Weights of a small GPT-style language model, trained from scratch on English Wikipedia.
Size: 11 layers, width 256.
Training: a variant of Muon for these matrices, 5192 steps.
MLP neurons of a small language model. Each row is named by its layer, matrix (down: output weights) and neuron, and shows model dimensions 128-255. Each number is 500 + 25 x the weight over its row's rms, rounded and kept within 0 to 999. Numbers have three digits each. A neuron's up and down rows have the sign that makes its largest values positive.
A block is one neuron, or neurons of one layer that tend to fire together. Before each block is what it responds to, as a language model described it from the Wikipedia text at the highest values.

Fires on and, or, slash or ampersand joining two parallel items, as in Tupac and the Notorious B.I.G., fluid or uncertain, paranormal or clairvoyant.
L3.down371:494511461441462489421497511505527495521488496520537520522501446529468525529534466547477455518515498487473472502496490532522485545514514521456473459533494490520514563521517511510517519526501501510514498492519492511508520457474479488486548513543512480492500497537489477500512530504516489526496443507482507501496526500512537519498520513490489491502537497524528496529500505509463496519487
L3.down567:523485499505433490514499551506512489524474490544535497480510471554487540472536549520496497470494532517508487533482545485508462467472489505489477498508498502490475542528475529500538539531497452498490430482506491512524503509526524484493521485506482484509558473498514458488509459481502525462479497559523538503556507517460470451529531491479501465489481510520446527498482502530537480491519
L3.down600:532498473525435501509498520522492457493520524525522534503502486493528495497529486488447534492497500515542517481451494480503531530479479563505483477474497521509509510495485488459486527513484472457508516482452497551505513500460489530473528488504508474476491520514476439466496472507478488546494510491473487506482472550510495476483507476496533487476531498494438502469474507488517506458508
L3.down889:488465488514496499494465488506455497528490565524488523555469482494456500469499510477497478452510524464500485517496493494514520505504529489521506488525517555517501535508521501488488529487531472507507498503496479530493482441482497453478529510431490491481508465477543487477520545505548534508517471530507504501544442444517543465571461505495548448517516527473489513488495510521487464491495

Mostly and or or joining the last item of a list or pair of nouns, e.g. "England or Scotland", "slaves and their children"; sometimes semicolons or prepositions.
L7.down10:502537469486490464524518480493467491518492489496532529447518519493462529477499503532515569477476507520477492476504471535512555471472493525483488497527507456438487552496512539528459521482493491564508505498520502509498470556470497476474519538507482546510473512533549484477524488469540532457471475494494514515517476511503469503502502540492526521478501504481501495478519526472504503507489

First word-piece of a capitalized proper noun split into several tokens, mostly foreign personal names or places, such as Kal(ideres), Fin(lay), Shi(rai), Hu(nan).
L6.down47:487478564497536539500456538498481492505488459513516486523490499486462498496486460509444502495553529476503519513518472515494523523513482477439467458502468497462500501493491490529504527516499487522528529500449483522512534516531544499543503491492482491482489497468485536528478513478506504474507475472492543484495493524470482499486460454467519471522461524489481493470479487495472488494514
L6.down225:526478504473475482512578469500479482490475445530511466493434502520523503451499514538494503495485461543503468519471505468494498538489512501522499524488503533504539448492514498506503453493471525504503507500466484487503484555494471500495526532549495553476511481503469513468524533533482494498524470505512468587512510494529471525500506519529465475477483498487486471480480484481477532503505
L6.down277:495518543502520500536519472498532476498525509525511503449477512509506509529437535493499494492499492485544488521537535445502513517493491504527506502505532494470447502519470495526491498493437442525534522499507503497525478456510552492502499504471483531522506537503509476487558486491465479467497480491527499458519489494489517508503547547454508501492487486469492482466500501477519548506472
L6.down314:474532500484517497510461484461522494517518543473529487507459500521497500513462490496495517511545470465479472470520496478471518496479520487502484518487496483466517466525507503516518521486517555523515497488504512501531525493503484515503516461466477501537512536494501500484485571497448531473484516466516571509502505529515502485509480522525495469501491496521477512495452480534506510485481
L6.down369:534461517521533476499458540513508525514453535466475513473494509465502524430539521444463528501504510524484473485536485436476503485473495520518507461491482473489494534494508507462545492534467539537465502497515499481530517505487497494514470474495471528489469418518492466528507475501415479498556514472532481488472499524489516492495505522443474476484484505526489498541500492521487534515493
L6.down501:526483486507534557489478486466516493521471516515497493464488471501504504503526543492525513561507528497529499464541506497494538507504492515507454534480507518475443535477521506552490527464484475506455461444505490500516495504490470522496503506495461542500514519514509501525529501465472514495489493498511476498436528443535498522494519485493496483509511515532514537466477559495523536520489
L6.down531:502459487474497549519483499506509518482522504506474505496475481505500492514510511509483481521515488491521510523527503521487527478553508497514514503524498507471484508468512524487504491557522524531488519465513498536497484500499532444521470469475485523528518459512454509478493521502459458490457506542519514514498499507512511494489476499436496482467480486470520466497517528554473513504476
L6.down700:504536505467501510497519508471493519537502529517509492517489490541491462508504544484480534520469501500503507521484501552510496560517498533512520480476482493462487515485513513503533463526528473524513536508476518510483475481483524501522483479492502513510526479510492509464489516469495473527480572502513537485555491492537518493493493485484442527523519491523526499498475446499507524480517
L6.down706:518510490516510443479497511496476473506489479503500529507459465516506509486509500501490499456506504500517485525512442465509519513468476486517489490505497479482504509501538503519506451515513498536544527550488520511534504479524474465446512512501476496517510493503482439504542514516477511517513508488536518480478501482530513464515533523469469490456479533497485530493491469540501479499475
L6.down773:503518521501465517536518475462488538476472509462434505488486480508454556464460512492521473519521488539464560506542486507455478507438489511509502519512529455509499448481524487516508487505475477500549467488460512448514511492510488507508525493492486513528503488463498489497525503470520467516513536485481512483514477481463475522532517512527519541546490539532483458523508516459499520469458
L6.down776:498508572495467502513496522488527495494492447469503441463505499516512504517495509508522518527500519487557509464521476500559515509493489527545488524466521544492487500540460493493481524538487515473473546497480495451498512509491475499532475532498529527518505466537476488510529528508505547482466491512496500460516485492492519499511494470515499537506521532534522527467533481539477479491479
L6.down782:508515523536506499478510465518533512505503513488522455464492460535495470494481536538513503527527498460518486521480497508516492523518531503496449522505522496480441485516479508498537527547492528458472533459505478525519471479524545530490511515491511515521518504471461458484492515496472466485512506483462511507499544522492499538488504516526532487503504486525506507512480468490494515474494
L6.down867:465492540508476484527491539505518530502493487491538457546479472467474508509480512486516513490518471498530465497512515516474474495518538474514473501511506526498502467494474491474511496485514466460506536511533497496508531495528500477471521524482530451468545514468533536528498495497455472509572517514535523511510521482507517536469517468501519475469518507501532487517474535476530531464446
L6.down961:533506502512528505472496485482494530490505478513488505508509471518503499474492516503497508495518474514504441476490481446489507503488472462480523475496492499501524507524467522494531540513539548459550501506513488496518491492490564508475565503514482491478482453515483498474513490510511469494486488481559536460511445513509506503529501490494491481525445489500521494500484509545539495499527
L6.down965:474482475474499524488475498530517516503497455516489510476497458500525488469480522502515505444532546468523486527509492532480467508524551487489498497457467425495495467481487485501499506509505559525460485497554496488485494424495524493483490506491494500506487518461479489486459545539494506467450460523482510509488489514484512515495508519465522538528514494497506489537546484507544489534476
L6.down970:515479450510546475499535486478499518492510468497528558513496514504514479480530460491518484495539524456526502531513518454491507482515478507523468505502492499520542499488488490508532500496482513524442521458477470494519477511525491526483492544512512563471521512458546457530480482522494487511506458494529476491489525481487507519499489521515431475516502501471504500468501490469526510440505

Opening or middle word pieces of rare multi-token names and terms, usually already seen earlier in the text, e.g. Old(ring), Sk(oblin), Fin(ley).
L7.down62:471494503522528499505524509552492526497496505480497520483498529511484497495521470513475515497484482518494485514509507518464528458461512512455489528570513493491510549507499527500517520468522467494480481490467537500526515497470524484555503506493498518492504469520502477489505500540551483488551472491494526548508543511538485523538501520506488529494510503448460503511524467462448484514526

Fires on coordinating conjunctions, mostly " and", also but, or, however, whereas, joining clauses or list items mid-sentence, e.g. "closed in 1954 and was".
L6.down18:566504473478486510435519519490500499552451455487487479539520526479522505526503506474501533486471526539455481504519510494503504494520476476504442482483504484492472516501493485485476458481462466540486493469509544522501475533490474503491530499508474496466518492519486490501490472504490503465510513494526495528518504530467479561529484510491486482530463522505510476517521488514477466511497
L6.down66:508509498463463488489506458521490533506511512520483482504523518501486521451549496460487498460518464491496494502495513467487499488487445480531541498517514505543504496533490511500468507479500561527530516500513510485513488513489494471559499531465528494495506514498494532534511500507524513509528474496510486525490497471496544517500499499484508543513526483503521522485482482449513520524489
L6.down73:516516494520479492457528503478545491494490509487501530485518500515495474500515510493488492517487495530497538474522482520486537484474522527502497473454468439443516466499485498517490436531528470505503512503481505491476471541436461463449483507501499465510491522516502499481477485480504497495487514477490537509520464522543536558533473519517486472470476517492484493520457513480510516472495
L6.down129:496486502512528526463519473459424472467486527478525501492484509466509520533503500531505545473476488514509505493535568491493489443498526519501494516513471542489554465522489476492476499495439529493522517463464490551531490530552505525493465491516464462497509493471481506494475494481545471475500522487531478542490520495539515501479481507492489506458483488497469527489519490550472509521502
L6.down161:497472464479453495498505478527474530497511490521503487510488503473516505474494515501494498553477490457539535506537484495504499530443549486498538510476480558481501503510512496521515541492450493492493461487461453507557446523507481453517525483503487504467515493500488516530493486479515478575505476490443482525507542527511502498499498516476531510513457514495487529509456515494540502505493
L6.down389:516518475500494473522498466480517525482532497516536459474547470516488539497484529477470496512457488506540494510485503477551517530466517500531513467516451484509453499511520529506479514475493515515469508486521523502454499538530470558471482497497512490502503506504476496481552497514509502549482503470510493469539513518565529484513495533494486487555497519509499503516453469495516510522480
L6.down511:508526522484455524482484504488472436511463504525478506479477492482534496523521535493498486522428526534458493498505483501512534510488492440511517523488535575507511490490537516531557506471506440533518512476550483498554525496509467510523499542494472472525478487458499517503496487536495478555465521499481497494502491511488474531536518537502474517465506516520530485532482484516506541470477
L6.down524:521506536467511473488556536497459511521506477521505547469493502501484485484548506478512538508504470477481492548509503489499516463498480464462512505471539469495497476507482516516487511494496471557492491501550514518465470499493534520499458530462537517478498496475499496492484498524481512478507523467482462504490484511493489516536487484534519504508499463518502497500506498490465522548471
L6.down630:474493509489501526455473499548513490544472482488476487508478485480476506502467476486496465465517512524521478486515488508497486472434485531509459511508478491487471506497492497559498521496505496505507507507497500515479552503517481532462484490473458497486513458535540546523511473542513527490500483512522506466542465490513509573529499449478511507516473504516496507536515498482514510547462
L6.down633:521482499512443457505476487488489511535486474509495510501501525439481529475522514471515503500541496496472521509510482547483500501497487508494449543470509515540483508498510534441486497535534506497479507516470445495524504571480497481511471514474471521515517487473531501476502552530514485460522527495490491510472489529515484481567471528499513485521439462530491519510467517510476470486447
L6.down713:486536489515503506548518466525505487516503482510469523475480490531503492499494550534520521469482454509553530446477477531441483485472461503512490511473484495523479492495536508514509500514507502481474517476474550537486481538484534518508494524497509504475490517521494530540508512473539475537462491536532515492491470482534519536490525523478532490468507523493481464552517497538537493506460
L6.down820:465482485500440492489486507576502517502513465481476479508511498496512506492484529539526523517513530509480473508523524487481511452503502519512507493480541494478477522483506489523468468519472481497534472476483519478494520486561519467487504493508512513510495477466510479501481510473466554510495505468465513497449550479511480454494537461563522467513451467481503524455471487495506459510506
L6.down827:498490485475449486502528529480455503460430480495500488526540447521466500526523557501449556488514486499512455503486556474432539471498514480490468489509495530480512490510465452504515542496521564522514488447498490460482498528503466466489502458507474540494451472507509468531499507499477484517484521491524513524557548500493488514462504464508475497514515524487521496504455502482507497456523
L6.down846:472509518490489466477520523478499501504518489552529484476507493501540493487517495513475524504517543481476511485547488513475517476529485513424485530445482510485509509503512520526494495526508528539526452488501541517452518536512484461487510510485498492534494487483502443519547518474499519516492499513491522536467495504501483482495481478529534490505513488484442509525429478519509529511478
L6.down879:492547446462500490483501509549426509461490497531509491466476474495467560486495526487485525527503526514484512550492516490501522494532521503501522499478533515480532531506536488490490548531487478498507518476496497483492482489535488510486500489538495473479517500527466515534526473455466464514462528477501485521524494493474479476513505523496485517467498452544499510494470467447504528451487
L6.down941:527486480533519501489516474498527471555475507479493483488518493508487504515493504519467488478484490500548502543531534502494500485517522498454477519470514502458484522483483504467521485497417518541484515515503508507462444504485487519486416519498486549501519492501528498497478516468511507483540476499545517484535502502520473500545484452474462509450508489477541480502488526512494491512535

The first subword piece of a capitalized proper name, often foreign or Japanese, starting a table cell or after a preposition, e.g. Ry(u), Hi(roshi), Mil(waukee).
L3.down226:536512488505515480508505497517474469519505475505527489561435507474500534513567510538521469473513511494497500492481510508495507526500460466455491485498499528480504473478526474537487507546473501525518469548522483512492481486545517468502508495515499467514507488545492496525521493491504482550511468494523497471507513506530496526459536529537500481516496478486516485476478496469533544445478
L3.down482:439533491488490503476479497533476477512454525516539517484530521513478450478496500500453489499496492493482487525537501456459515542526500521501436469496494479493471491544488460541531491504496525506496512491514503458497501535497481516494530490513514487496521528464470523485462490503497529501503516547519509532514546488533521475472499519476488535506535498517473485515503534488518505510521
L3.down578:480452504488554537470476544475542460479532540512514471513519486470482521540491536485501518498517535460567502529513450475478478504473507536507490514560507469464518482481487476481484521528517466522498509509479511524523537520512452488471527501474461499491494503485473523520530484494496482495476496487496509496456487502492521494486501507515475488515521535508489465552517501536485496525476
L3.down970:476525502529465467515492519507489533497507472467528461487474530477490522532469484503480513472466514502467520490481488520492484472517475476508496506550519489527503543508518491581497500499495459484539466518500498509471502508513538519501502503496539505489500532484502537491506534506527498513469450523537479525464472499550512515520479532514487477522494518503469506458466472507453487487483